Weights of a small GPT-style language model, trained from scratch on English Wikipedia: MLP 768 SwiGLU, a variant of Muon for these matrices.
MLP neurons of a small language model. Each row is named by its layer, matrix (down: output weights) and neuron, and shows model dimensions 16-111. Each number is 128 + 24 x the weight over its row's rms, rounded and kept within 0 to 255. A neuron's up and down rows have the sign that makes its largest values positive.
A block is one neuron, or neurons of one layer that tend to fire together. After each block is what it responds to, as a language model described it from the Wikipedia text at the highest values.

L3.down89 [ 95 143 108 123 140 139 112 136 114 113 155 123 133  96 173 126 156 100 139  99 191 100 143 121 139  85 116 134 144 124 142 121 157 140 105 133 175 121 138 133 165 128 100 124 143 125  83 160  88 134 144 171 130 161 113 128 143 142 137 117 110 137  81 112 120 115 125 144 166 100 139  99  80 135 120 101 132 133 119 115  78 125 125  86 108 162 134 171 139 114 121 157  91 140  52 151]
L3.down331 [130 124 136 105 195 104 131 120  95 147 122 113 134 136 113 127 129 118 110 113 131 130 141 174 119 140 106 127 164 152 163 120 101 105 161 150 163 108 131 140 160 175 116  63 113 119 126 114 110 127 147 152 145 125 140 117 112 159 123 112 135 179  98 119 145 139 133 158 147 125 120 105  92 158 124 128 113  98 109 127 125 132 117 106 211 131 166 120 139 128  94 149 150 158 142 124]
L3.down357 [129 123 139  83 165 129 103  71 137 136  98 126 133 125 103  98 134 133  84  90 104 146 152 152 167  99 113 144 127 167 122 112 134 140 141  62 136 139 149 140  76 117 109 116  95 133 139 158 120 136 120 126 128 166 109 104  95  99  96 109 109 129 163 115 126 138 117 154 152 126 124 120 121  88 149 140 131 117 131 120 108 169 109 141 120  76 159  94 177  93 134 150  95 106 136 144]
L3.down439 [142  98  98 111 107 152 174 165  98 142 113  79 123  95 148 182 135 122 113 159 112 184 102  89 167 159 129 115  85 125 108 127 118 123 126 137 105 103 132 144 144 169 126 134 117 169 144 143 107 159  77 131 144 118 150 111 138 166 113 153 107 130 107 107 162 139 129 128 133 165 119 123 160 125 166 118 134 148 103 125 132  83 101  85 121 171 122 128 130 134 125 132 119  98 118 119]
Responds to: Sentence-initial subject pronouns and anaphoric nouns pointing back to the article topic, like It, They, this, the song, the show; also the closing = of section headings.

L4.down22 [111 165 112 137 148 128  92 131 145 120 126  83 157 159  98 107 148 125 126 160 120 113 102 129 115 100 172 122  87 154 156 137 140 145 129 118  93 124 117 142  91 152 130 131 132 132 142 130  95 120 101 157  84 126 122 141 128 132 132 156  97 123 106 131 143 114  77 113 108 146 107  78 136  77 134 122  90 106 118 157 149 110  91 128 135 130 110 153 128 124 142  99 130  82 143 140]
L4.down57 [ 99 106 115 136  94 141 138 128 186 103 106  97 162  74 131 113 127 134 134 102 159 123 140 143 101 123 157 115 119 123 141 105  71 184 116 114 114 102 120  96 109  88 110 118 155 135  98 146  65 132 125 143 114 142 109 115 124 100 110 102 101 144 122 136 118  43 123 113 109 117 119 159 125 117 128 149 146 155 149 122  73 158 145  83 146 169 151 141  95 125 110 136 135 132 121 124]
L4.down63 [169 133 108 162 125 132 123 142 100 105 128  97 148 122 126 148 128 159  90 134  73 106 130 164 162 128 104 173  68 130 153 116 136 135 137  97 147 147 117 138 108 145 132 152 128 134 127 152 106 135 130 115  93 166 104 119 117 122 127 147 121 109 108 102 125  93 125 149 143 143 135 137  97 107 109 113 129 149 118  94 147 101 151 149 104 120 141 174 122 138 115 174 167  88 120  89]
L4.down106 [111 128 138 131 112 162 135 156 151 155 164 131 101 163 107 120 134  86 148  97 145 131 154 141 163 122 103 128 111 130 128 129 140 110 141 117 152  95 146 128 103  70 127 108 141 162 125 178 144 123 107 139 162 163  85 140 140 160 123 114 141 110  76 121 166 102 124 127 157 141 133 117 152 111 134 135  86 137 158 140 162  85 118 118 125 109 172 104 113 125 110 115 105 128 149 110]
L4.down190 [ 96 103 146 144 108 145 137 104 178 130 140  84 125 123 125 140 126 114 132 129 103 156 157 111 147 152 113 136 139 119 137  81 122 148 108 126 119 169 131 138  99 130 168 138 162 138 128 103 123 144 163 153 129  99 139 136 171 154 129 119  92 144  93 114 107 143 143 122 179 133 132 148 169 124 142 121  94 158 164 144 143 149 139 100 122 140 136 121 152 119 102 155 137 189 138 138]
L4.down250 [143 151 100 138 163 108 121 159 137 119 139  88 116 177 134 120 147 164 109 114 113 120 107  91 127 114 105 138 127 129 132 127 123 146 106 117  80 146 161 100 152 149 194 150 125 136 148 106  97 115  71 108 119  74 130 124 112 126 129  62 143 109 138 117 146 124 163 117 109 104 131 130 117 131 164 142 125 141  78 133 156 157 100 160 149 130 118 139 121 152 118 148 143 160 112 133]
L4.down263 [ 84 109 135 111 123 148 130  81 123 156 116 111 116 134 149 129 130 114 135 144 120 104 114 129  79 131 122 147 133 119 101  88 136 126  75 162 174  82 162 114  91 161 151 141 149 155 135 113 116 108 122 159 112 163 131 139 145 157 120 122 126 139  95 121  87 124 165 123 165 147 114 134 101 123 111 167 119 128 160 120 129 139 108 116 144 117 133 106 125 154 186 120 140  75 104 130]
L4.down274 [119  87  95 143 144 105 146 128 160 150 105 120 143 103 125 142 126 155  92 148 129 159 130 124 118 128 118 108 139 131 141 140  67 141 137 112 102 174 130 129  96 136 109 136 182 123 128 164 108 128 128 144 125 132 147 141  85 138  97 116 113 172  78  71 130 137 130 118 192 115 127 139 142 126 141 138 126 138  97 126 161 172 151  84 129 121 165 154 145 123 123 181 118 114 144 165]
L4.down415 [156 133 125  90 191 120 138 117 120 143 123  94 133 142 143 144 125 135  69 114 105 156 115 133 157 116 132 135 102 169 145 121 181  99 144 172 129 118  84 145  81 140  98 141 114 174 117 132 129 121 167 140 150 112 117 185 107 155 143 116 118 126 146 138 130 113 145 129 175 104  74 157 160 147 139 115 111 126 118 143 110 126 120  73 132 152 151 107 152  89 146 158 145 145 159 125]
L4.down437 [103  90  93 122 125 117 131 183 136 128 183 119 134 105 191 106 109 135 182 142 166 131 113 153 152 125 112 116  67 162 108 141 135 128 123  86  88 113  90 141  99 105 149 129 110 124  93 134 149  95 130 127  95 112 141 105 152 129 175 164 155 112 158 140 115 137 127  83 184 157 153 136 145 121 143  94 104 118 134 139 130 107 121 151 102 141 144 172  92 102 148 145  94 148 117 145]
L4.down536 [111 162 140 132 119 154 145 143 128 127 133  95 111 120 107 130 154 126 104 132 133 180 162 153 144 142 109 153 138 150 103 137 127 161 122 134 120 115 117 139 198 154  94 155 129 101 152 170  73 132 119  99 107 127 137 174 147 128 150 142 130  99  82 153 138 118 122  84 120 126 135 140 177 141 170 106 113 146 122 158 100 119 151  90 119 103 149 149 109 107  76 124 144  97  95 143]
L4.down578 [128 139 129 154 128 143 121 114  88 143  90 132 151 101 140 123 151 117 114 126 154  96  96 105 101 109 121 155 184 125 107 131 142 134  91 135 112 143 138 104 155 128 158 132 147 143 115 141 124  98 144 121 158 122 144 172 129 143 157 148 114 136 165 112 132 109 154  74 208 131 110 151 119 118 123 131 103 112 129  85 120 135 162 144 103 142 135 145 117 110 132  72 118 129  91 157]
L4.down607 [169 124 117 126 119 157 105 136 119 142 156 152  81 127 166  90 130  97 124 125 104 142 114 133 102 143  77 117 117 123  99 122 114  99 131 130 148 107 125 145  96 136 113  98  90 119 156 174 150 157 116 119  83 129 113 134 126  91 133 108 138  96 117 122 156  83 161 138 172 126 105 119 143 188 138 133 129 133 147 110 133 118 118 140 131 104 152 122 119 173 150  65  87 132 136 125]
L4.down694 [ 90 100 157 126 139 127 133 142 137 120 159 113 127 133 129 105 158  87 123 104 111  69  93 115 130 126 126 117 106 124  87 146 127 109 144 131 169 108 145 157 144  93 114 114  96 117 157 166 139 159 134 167 128  97 150 107 112 135 104 134  81  89 103 132 131  99 130 151 156 102 129 156 134 118 124  90 110 160 145 187 106  79 174  87  93 120  79 144 130 121 129 127  98 163 125 152]
L4.down715 [ 98 117 109 135 154 130 159 133 107 112 152 121 100 131 105 132 147 154 129 129 113 121 156 131 195 159 164 111  94 167 130 125 107 150 147 146 148  87 117 154 126 160 143 107 111 141 128 140 114 109 133 117 162 135 134 124 126 101 160 121 176 111 137 163 112 138 128 114 122 166 176 159 150 109 124 126  72 117 114 164 132 110 111 115 123 121 121 105 120 100 128 144 115 170 171 146]
L4.down744 [ 94 123 111 141 129 138 162 123 122 142 137 137 120 117 102 130 136 105 104  82 114 100 124 142 138 122 127 149 137 115 174 170 168 106 135 120 122 139 144 142 101 104 132 175 109 100 169 117 132  92 157 133 145 149 161 133 151 103 126 164 131  92 131 118  99 117 129 125 188  87 147 156 135 134 116 162 140  74 138 124 105 156 163  97 118 156  97 158 155 106 119  81  95 125 127 128]
Responds to: Pronouns that start a new clause and refer back to a noun, mostly it, which, there, usually after a comma and before was/is (", it was", ", which opened").

L4.down37 [ 98 117  87 136 169 144 135 129 131 122 155 124  70 116 128 137 151 141 126 124 107 117  88 125 160 150 129 121 142 110 129 137 112 103 113 110 114 126 106  85  99 125 116 119 128 125 154 153 155 128 119 138 132 109 105 106 105 103 109 111  90 119 123 147  92 116 168 141 131 111 131 174  96 140 187 116 151 118 125 150  98 176  84 103 137 154 126 103 142 119 151 136 136  84 108 103]
L4.down66 [104 106 165 134 113 150 105  72 126 135 190 155 136 102 115 138 134 135  99  75 188 172 122 140 118 160 149 152  96  78 139 103  91 109  92 167 139 155 118 157 115 117 134  90 123 156 111 104 126 108 113 112 127 127 153 128 106 146 106 139 138 141 114 165  86 158 170 124 159 118 134 159 124  85 133 122  96 114 120 144 113 132 124 125 100 137 120  84 132  88 144  92 104 116 137 152]
L4.down193 [ 98  91 138 122 103 141 101 129 122 139 123  99 114 138 114 115 128 134 115 153 190 130 151 135 112 130 123 135 120 131 147 133 113 117 159 151 136 164 121 119 127 124 108  72 128 148 140 152 122 152 104 110 151 116 105 115 105 111 111 111 107 119 138 154 148 118 171 123  94 155 175 114 155  99 141 104 123 102  97 113 123 166 123 141 140  92  84 119  90  98 105 108 130 196 136 146]
L4.down229 [168 123 134  73 130  82  99 124 125 145 154 122 113  92 132 140 157 115 145 106 127 121 143 155 107 155 115 143 165 126 136 108 165 165 134 115 141 109 132 140 160 161 174 106  90 123 149 108  95 130 153 107 101 143 117 158  98 122  83  71 135 155 100 149  75 126 100 134 209 126 102 102 112 104  89 125 168 160 118 144 122 131 108  96 117 131 176 151 105  93 145 111 119 167 146 159]
L4.down272 [120 125  99 129  66  99 120 177 100 161 150 114 107 153 120 133 169 139 127 105 119 125 139  74 120  98 111 107 177 100 114 123 107 139 152 126 113 111 152 104  88 130 132 111 134 153 113 121 101 143 117 138  84 101  83 146 102 118 119 125 123 130 116 120  76 135 131 114 127 120 122 155 107 113 114 137 129 164 140 131 150 143 103 151 151 115 116 117  99 116 146 122 169 130 149 162]
L4.down286 [154 128 149 143 124 115  87  95 128  91  78 129 150 118 150 132 148 183 168 140 181 151  77  93 159 130 130 125 158 107 150  82 128 141 148 116 108 136 150 127 145 149 126 114 120 120 159 121 111 150 124 125 105 175 143 137 131 104 148 132  94 141 103 132 143 136 132 146 116 159 132 145 129  97 103 107 121 156 108  97 117 144 161 108 127 136 106 124 143 114 143 141 162 145 135  99]
L4.down310 [111 133 146 107 158 174 102 140 133  98 150 118 151 157 153 147 158 165 138  87 122 136 157 117 173 136 156  92 110 119 125 102 134 102 180 139 117 172 117  65 119 167 145 137 118 133 107 135 126  99 147 135 137 139 134 165 115 131 144 164 138 168 133  89 104 139 106 115 110 106  99 123 177 106 104  99  72 151 142 109 138 146 158 137 157  99 140 123  84 142 130 109  96 143 154  85]
L4.down329 [120 145 115 115 108 150 141 134 116 111 124 109 111 115 157 137 134 139 145 100 125 131 133 149 134 114 164 135 118 123  95 114 162  84 104 108 128 136 168 101 184 155 138 177 151 142 108 138 130 116 128 121 120 126 116 111 151 129  87 150  75 112 132  82 100 108 157 123 120 125  48 119 175 148 126 100 100 155  90 110 152 163 145 129 100 131 119  82 167 121 135 106 119 135 135 133]
L4.down363 [149 142 145 116 131  83 118 145 145 101 126 137  87 112 117 154 129 107  94 157  95 190  81  93 127 107 125 149 142  75 127 155 140 102 142 143 139  78 113 166  99 117 133 137 123 103  92 149 128 112 109  99  81 108 161 105 128 136 105 145 116 113 143 127  76 119 104 139 154  93  98 118 135 132 120 115 124 145 152 106 157 149 101 176 105 147 153 107 147 129 161 121 145 133 147 128]
L4.down420 [104 144 117 125 124 108 169 120 137 132 151 125 168 136 127 136 109 138 149 112 143 102 119 110 113  86 107 109 109 161 122 154 109 149 127 142 166 111 145 142 186  91 157 116 138 139 125 127 146  77 150 121 137 145 139 122 143 156  85 119 107 136 163 153  90 121 148 184 130 175  80 157  96 102 117 115 143  87 157 137  98 138 141  76 132 122 145 148 138 120 144 128 120 163 114 164]
L4.down433 [ 93 153 137 125 112 143 110 118 150 133 140 112 123  68  97 136 153 104 110 135 146 114 109 133 150  95 150 117 156 157 125 135 137 136  88 106  68 129 111 165  99 117 142  82 126 153 132 100 144 177 159 176 109 133 136 144 124 121  99 118 107 158 128 120 136 117 117 124 116 116 182 111 117  71  79 141 114 118 142 115 151 122 120  91 142 101 128 159 141 129 129 108 114 129 102 135]
L4.down533 [141 105 128 136 133 130 118 173 106 153  83 130 126 109 149 151 140 150  79 136  79 118 137 124 125  84 190 105 126 118 103 127 121 122 159 153 130 129 115 146 137 112  98 100 149 108 142 129 109  93 150 151 105 145 128  98 105 103 117 143  99 123 131 145 134  99 118 104 141 155 115  98 144 154 213 123  85 138 106  79 143 189 140 120  97 142 137 142 157 149 129 135  98 117 112 133]
L4.down545 [ 98 138 144 131 177 146 166 173 151 135 154 143 151  96 119  97 147 131 125 126 117 147 136 123 109 117 127 170 115 148 131  70 121 111  99 155  94 154 122 147  76 102 117 123  73  89 157 133 142 103 178 127 110 139 124  96  98 119 161 162 118 142 127 150 136 132 128 113  90 150 105 147 126  94 123 137 135 121 116 132 108 140 135 131  87 144 174 110 149  93 132 112 121 116 128 145]
L4.down562 [ 88 154 134 134 130 152 113 112  93 132 112 151 125  94 135  86 141 121 166 140  79  82 152 139 119 103  90 152 105 116 116 131 132 142 126 108 131 123  94 113 126 111 169 131 114 122 136 138 132  70 151 122 114 111 112 139  98 112 121  98 125  87 152 150  95 100 155 145 113 152 104 162 106 106 137 105 103 116 112 146 137 120 165 125 126  59 117 114 103 151 111 153 148 132 123 120]
L4.down664 [176 152 111 119 133 177 147 113 120  87 112 169 154 144 110 129 129 167 150 156 189 126 122 141 128 127 121 125 112 129 182 117 119 110 102 140 121 130 167 138  99 152 150  96 142 124 134 137 120 148 102 100 132 164 135 106  81 113  71 161 144  87 136 119 134 153  80 129 106 151 133 158 135 169 110 129 132 108 152 142 125 169 115 158 131 100 127 139 125 170 114  82 133 102 164 145]
L4.down730 [127 102 129 151 114 142 113 181 135 120 156 150 154 103 104 124 158 135 152 123 133 116 143 123 116 110 113 146 137 132 144  85  84 165 135 126  98 105 130 100 153 130 148 134 129 113 117  85 119 135 145  74  89 144 135 110 158 108 128 129 145  92 106 111 146 134 128 119 159 177 110 104 146 112  96 123  71 128 152 126 104 148 172 132  88 128 124 146 122  89 151 156 126 137 126 130]
Responds to: Digit tokens right after a decimal point, comma or colon in numbers, as in climate-table temperatures (32.3), times (9:00), stats (2.38); also closing quotes after commas.

L5.down591 [131 135 137 116 127 141 111  99  92  84  97  85 147  61 125 127 164  93 133 123 128 109 107 137 161 137 103  71 153 147 156 126 118  96 118 150 178 136 120 126 160 160 123 142 138 160 117 112 134 128 109 120 172 135 117 156 138 159 116  93 101 102 151 159 117 130 186 127 115 106 124 144 158 115  94 151 125 147 142 127 108  89 157 120 144 127 137 134  83 135  89 133 130 134 125 139]
Responds to: Subject pronouns such as it, she, It, She opening a new clause, plus pronoun-like word starts (she in shelter, sheep) and but.

L4.down48 [149 165 147 122 159 132 166 113 163 102 139 123 106 136 155 134  87  89 120 158  86 152 119 106 145 173 162 143 111 128  96 139 186 121 110  92 154 159 120 106 161 146 159  90 125 166 139 107 125 107 169 125 146 149 144 144  84 115  81 113 135 148 113  76 134 125 131 118 150 156  94 140 138 140 140 143 167 162 150  99 121 167  85  88 175 124 132 137 137 144 116 110 162 148 154 141]
L4.down102 [134 141 122 107 134 106  81 128 126 114 132  94 106 136  94 160 127 149 131 117 113  78 132 138 107 121 118 140 100 108 124 143 184 109 111 133  87  86 120 104 165 132 144 137 137 164 112 146 158 151  87 169 124 177 136 137 106 150 154  87 167  99 143 132  97 100 142 137 108  85 140 123  94 131 137 104  75 141 115 105 156 129 119 106 144 137 142 114 144  99 111 117 113 178 160 135]
L4.down109 [139 105 114 111 153 112 150 121 152 149 111 136 131 160 127 145 103 110 183 120 140 153 135 131  96 152 106 182 128 126 159 101 144 131 124 134 129 107 121  86 121 141 146 112 150  96 144 100 140 109 142 137 122 136 111 101 133 132  88 138 164 110 140 100  88 119 115 106 134 102  87 159 120 159 158  96 128 119 139 130  99 114 107  76 131 160 189 100  68 119 118 127 157 160 148 121]
L4.down127 [107 142 153 110 147 111 116 148 135 121 151 146 105  93  99 106  82 100 149 153 141 144 129 152 103 114 122 134 143 147 139 159 172 140 112 106 123  92 103 118 236 165 160 119 121 135 143 100 117  96 126 129 135 123 153 131 128 150 135 113 157  99 118 129 127 124 126 173 119 103 127 134 147 130 168 160 154 104 121 148 107 157 123 116 163 140 147 146 127 130 108 127 178 118 143 156]
L4.down164 [130 153 139 118 115 163 156 137 122 146 108 133 120 121 132 128 102 116 105  77 125 124  90 129 104 107  97 147 129 139 143 165 112 126 134 145 106 119 145 123 144  59 141 120 127 137 125  88  99 133 145 126 117 104 115 123 170 110 137 110 190 129  93 119 181 164 115  83 145  86  60 128 151 114 121 143 119 128 149 122 127 121 181 133 193  84 194 131 162 151 111 163 124 134 121 140]
L4.down177 [118 111 101 137 129 146 126 149 130 127 117  89 108 152 137 113 146  60 108 147 105 128 139 146 119 113 147 114 120 109 135  92 157 119 138 131 150 119 125 139 118 134 135 103  99  88 117 140 103 135 120 149 118 134 137 121 114 157 136 116 180 101 142 131 128 146 177 133  91 119 128 106 139 175 154 143 138 115 163 145 139 153 186 120 176 166 143  93 100 152 179 131 183 107 157 100]
L4.down266 [136 104  88 129 104 122  75 162 125 102 109 100 124 136 134 145 122 137  93 137 155 135 112 136 131 154 179 113  91 130 120 100 122 145 102 114 128 108 156 112 137 134 139 138 145 118 150 141  93 123 142 107  90 112 137 117  92 118 131 155 124 107 139 110 149 121  63 156 156 114 161 139 139 148 146  78  86 137 107 136 122 123 125 172 146 120 140 116 137  91 114  93 131 128 179 143]
L4.down336 [158 193 105  77 107 144 114 126 131 119  76 120  79 129 123 123 130 110 135 142 114  93 128 178 120 126 155 134 157 158 155 187 107  90 113 151 115 124 102 142 164 127 142 138 115 105 119 114 112 162 120 161 155 176 128 136 102 113 155 113 129 153  87 144 109 144 106 144 114 121  86 128 137 183 149 141 158 122 141 134 159  98 108 121 148 123 119 152 112 127 124  98 143 130 104 142]
L4.down443 [ 73 117 127 164 125 140 125 168  88 129  78 106 113 160 167 117 129 121 174 131 150  94 169 158  73 119 100 150  99  99  78 106 101 134 133 125 118 141 144 109 129 135 141 123 144  97 113 146 137 130 126 114 119 122 103 137 125 151 198 159 156 124 127 149 108 139 126 159 122 159 139 112 113 160 106 119 123 107 106  90 134 144 137  83 122 131 168 124 163 156 137 115 125 137 109 163]
L4.down455 [118 111 166 105 178 158 124 144 152 122 184 141 102 104 163 118 133 179 132 132 116  96 129 126 121 151  85  95 123 134 100 143 132 128 134  84  81 101  98 116 129 118 176 107 151 134 104 107 137  82 128 180 132 107 131 136 108  90  95 122 117 151 123 113 124 140 122 124 103 171 139  94 130 115 178 148 110 138  94 119  92 121 157 142 135 170 129 130 133 150 140 141 132 137 150 128]
L4.down500 [ 76 144 176  99 118 159 118 107  98 165 123 118  94 128 139 177  96 108 114 123 118 124 136 133 160 127 118 143 124 118 165 132 156 136 113 167 125 125 121 117 139 130 138 151 119 153  88 137 129 147 188  81  92 144 141 179 141  78 157  93 124 149 120 128 113 140 151 140 121  96 138 135 127  89 162 171 148 110 111 106 118 153 153 107 124 125  95 146 120 103 126 148 129 122 162 126]
L4.down613 [141 132 162 137 171  73 130 140 131 140 115 141 133 138 127 118 105 142 151 124  45 161 148 131 114 174 131 103 135 116  95 128 146  80 107 101 111 127  94 134 173 127 103 105 118 128 109 131 179  87 125 148 129 154 143 104 115 137 103  97 149 123 138 161 113 103 122 123 139  99 132 131 194 127 103 104 120 128 159 120 170 166  54 101 156 116 135  93 127 140 106 116 137  62 139 148]
L4.down626 [157 148 133 150 159 137 132 111 148 132 130 164 127  69 146 123 124  79 120 146 112  93 155 107  92 146 115 158 156 119 130 125 150  83 140 158  80 125 118 152 189 126 153 103 125 115 100 126 102 102 120 149 125 114 152 155 107 111 156  92 175  90  91 114  81 151 133 114 115 173 122 111 104 139 143 104 129 138 118 152 134 134 104  69 153 105 157 122  96 171 109 126 138 121 111 130]
L4.down690 [149 132 147 135 169 125 155 160 178 121 127 101 133 139 133 153 102 114 155 130 146 114 165 138 162 104 139 102 131 148 149 133 105  95  63 172 126 142  76  97 175 123 121 123  88 159 144 113 101 117 124 111 132 132 134  99 109 128 112 142 161 116 130 117 142 135 112 138 157  83 159 130 114 108 146 125 151 130 152 133 160 173 111  94 149 100 143 131 118 136  86 101 128 139 153 110]
L4.down717 [110 152 161 107 150 126 103 160 154 118 138 128  77 128 172 129 130  57 158 126 103 166 115 126 121  99 120 125 119 121  92  95 134 149 107 104 143 141 111  84 176 149  99 148 163 100 125 131 135  99 113 155 123 107 120 142 126 111 114 119 162 130 148 158 133 143 113 117 145 140 107 109 158 167 160  96 151 125 156 133 117 124  68 131 138 124 141 142 104 125 129 134  98 142 135 134]
L4.down764 [139 137 163 118 141 123  78 102 158 122 162 117 106 107 107 118 138 143 116 105 131 141 121 129 174 123 115 151 146 115  87 130 132 107 124 115 146 129 126 104  82 158 132 125 135 111 108 151  93 162 180  98 140 149 146  88 128 127 146 123 114 130  84 124  93 156 149 124 107 133 101 119 153 119 151 142 129  75 104 112 122 147 129  83 158 151 156 129 129 106 115 115 116 122 109 168]
Responds to: The first = opening a wiki section heading at the start of a line after a blank line, as in ==Early life==, ==Awards==, ==Cast==.

L5.down315 [ 97 115 184 138 144 147 145 113 135 139 130 139 138  93 137 125  92 110 134 129 116 137 158 142  86 157 131 128 104 125 119 137 154 121 110 141  77 116 131 111 255 150 159 111 107 131 114 102 162 124 109 181 107 129 172 127 120 126 136 108 119 130 110 129  99 101 123 163 126 133 117 151 137 122 136 113 122 135  81 121 132 143 130  96 152 156 151 133 136 132 125 133 128 120 122 115]
Responds to: The second = of wiki section headings like ==Plot== or == Background == after a blank line, plus some paragraph breaks between sections.

L3.down12 [123 140 129 109 104 130 133 181 122 119 104 177 138 107 115 123 114 142 146 106 118 170 107 151 113 162 126 137 121 105 119 167  89 173 123 119 134  99 114 120 160 139 162  80 144 174  84 100 119  92 161 118 117 155 136  83 149 119 119 149 141 115 172 125 147 135 101 119 138 129 127 116 114 138 107 110 104  89 124 117 104 138 168  74 170 132 151 121 135 113  98 142 102 152 146 157]
L3.down110 [112 125 154 138 124 133 125 135 162 174 127 125 162  94 152 122  61 148 116 136 106 128 122 139 153 153 135 153 135 152 144 126 130 108 157 102  85  83 165 113 138 112 152 139 130 128  71  94 113 130 130 132 115 117 141 122 125 130 113 124 128 161 146 104 108 170 151 159 143 134 168 113 156 106 152 117 123 125 133 115 109  76 145 102 142 152 148  88 116 146  89 142 149 128 154 115]
L3.down328 [137 128 136 111 148 142 134 133 115 114 130 117 146 130 119 120 122 109 140 178 144 134 114 171 102 150 118 140 130 140 126 111 122 154 120 166 138 107 141 125 188 186 123  77 179 164 144 123 129 150 146 118 117 149 132 126 118  86 184 149 140 120 130 122 135 145 145 107 153 134 168 126 131 120 157 105 151 119 125 106 114 152 137  72 138 123 104 102 132  97 135 154 140 139 154 130]
L3.down431 [146 126 155 181 145 118 141 137 158 142 153 148 153 112 169 106  96  92 103 127  83 138 187 159 107 136  93  96 101 142 128 140 149  87 133 128 110  85 109 147 182 145 143 155  96 125 122  91 106 120 150 137 175 130 103 153 161 158 151 113 148 100 115 144 108 143 155 141 149 110 135 124 155 131 143 137 133  97 141 139 124 153 152 157 177 117 150 151 160 156 134 125 163 112 116  95]
Responds to: The first = sign of a wiki-markup section heading right after a blank line, as in ==Plot==, ==History==, ===Regular season===.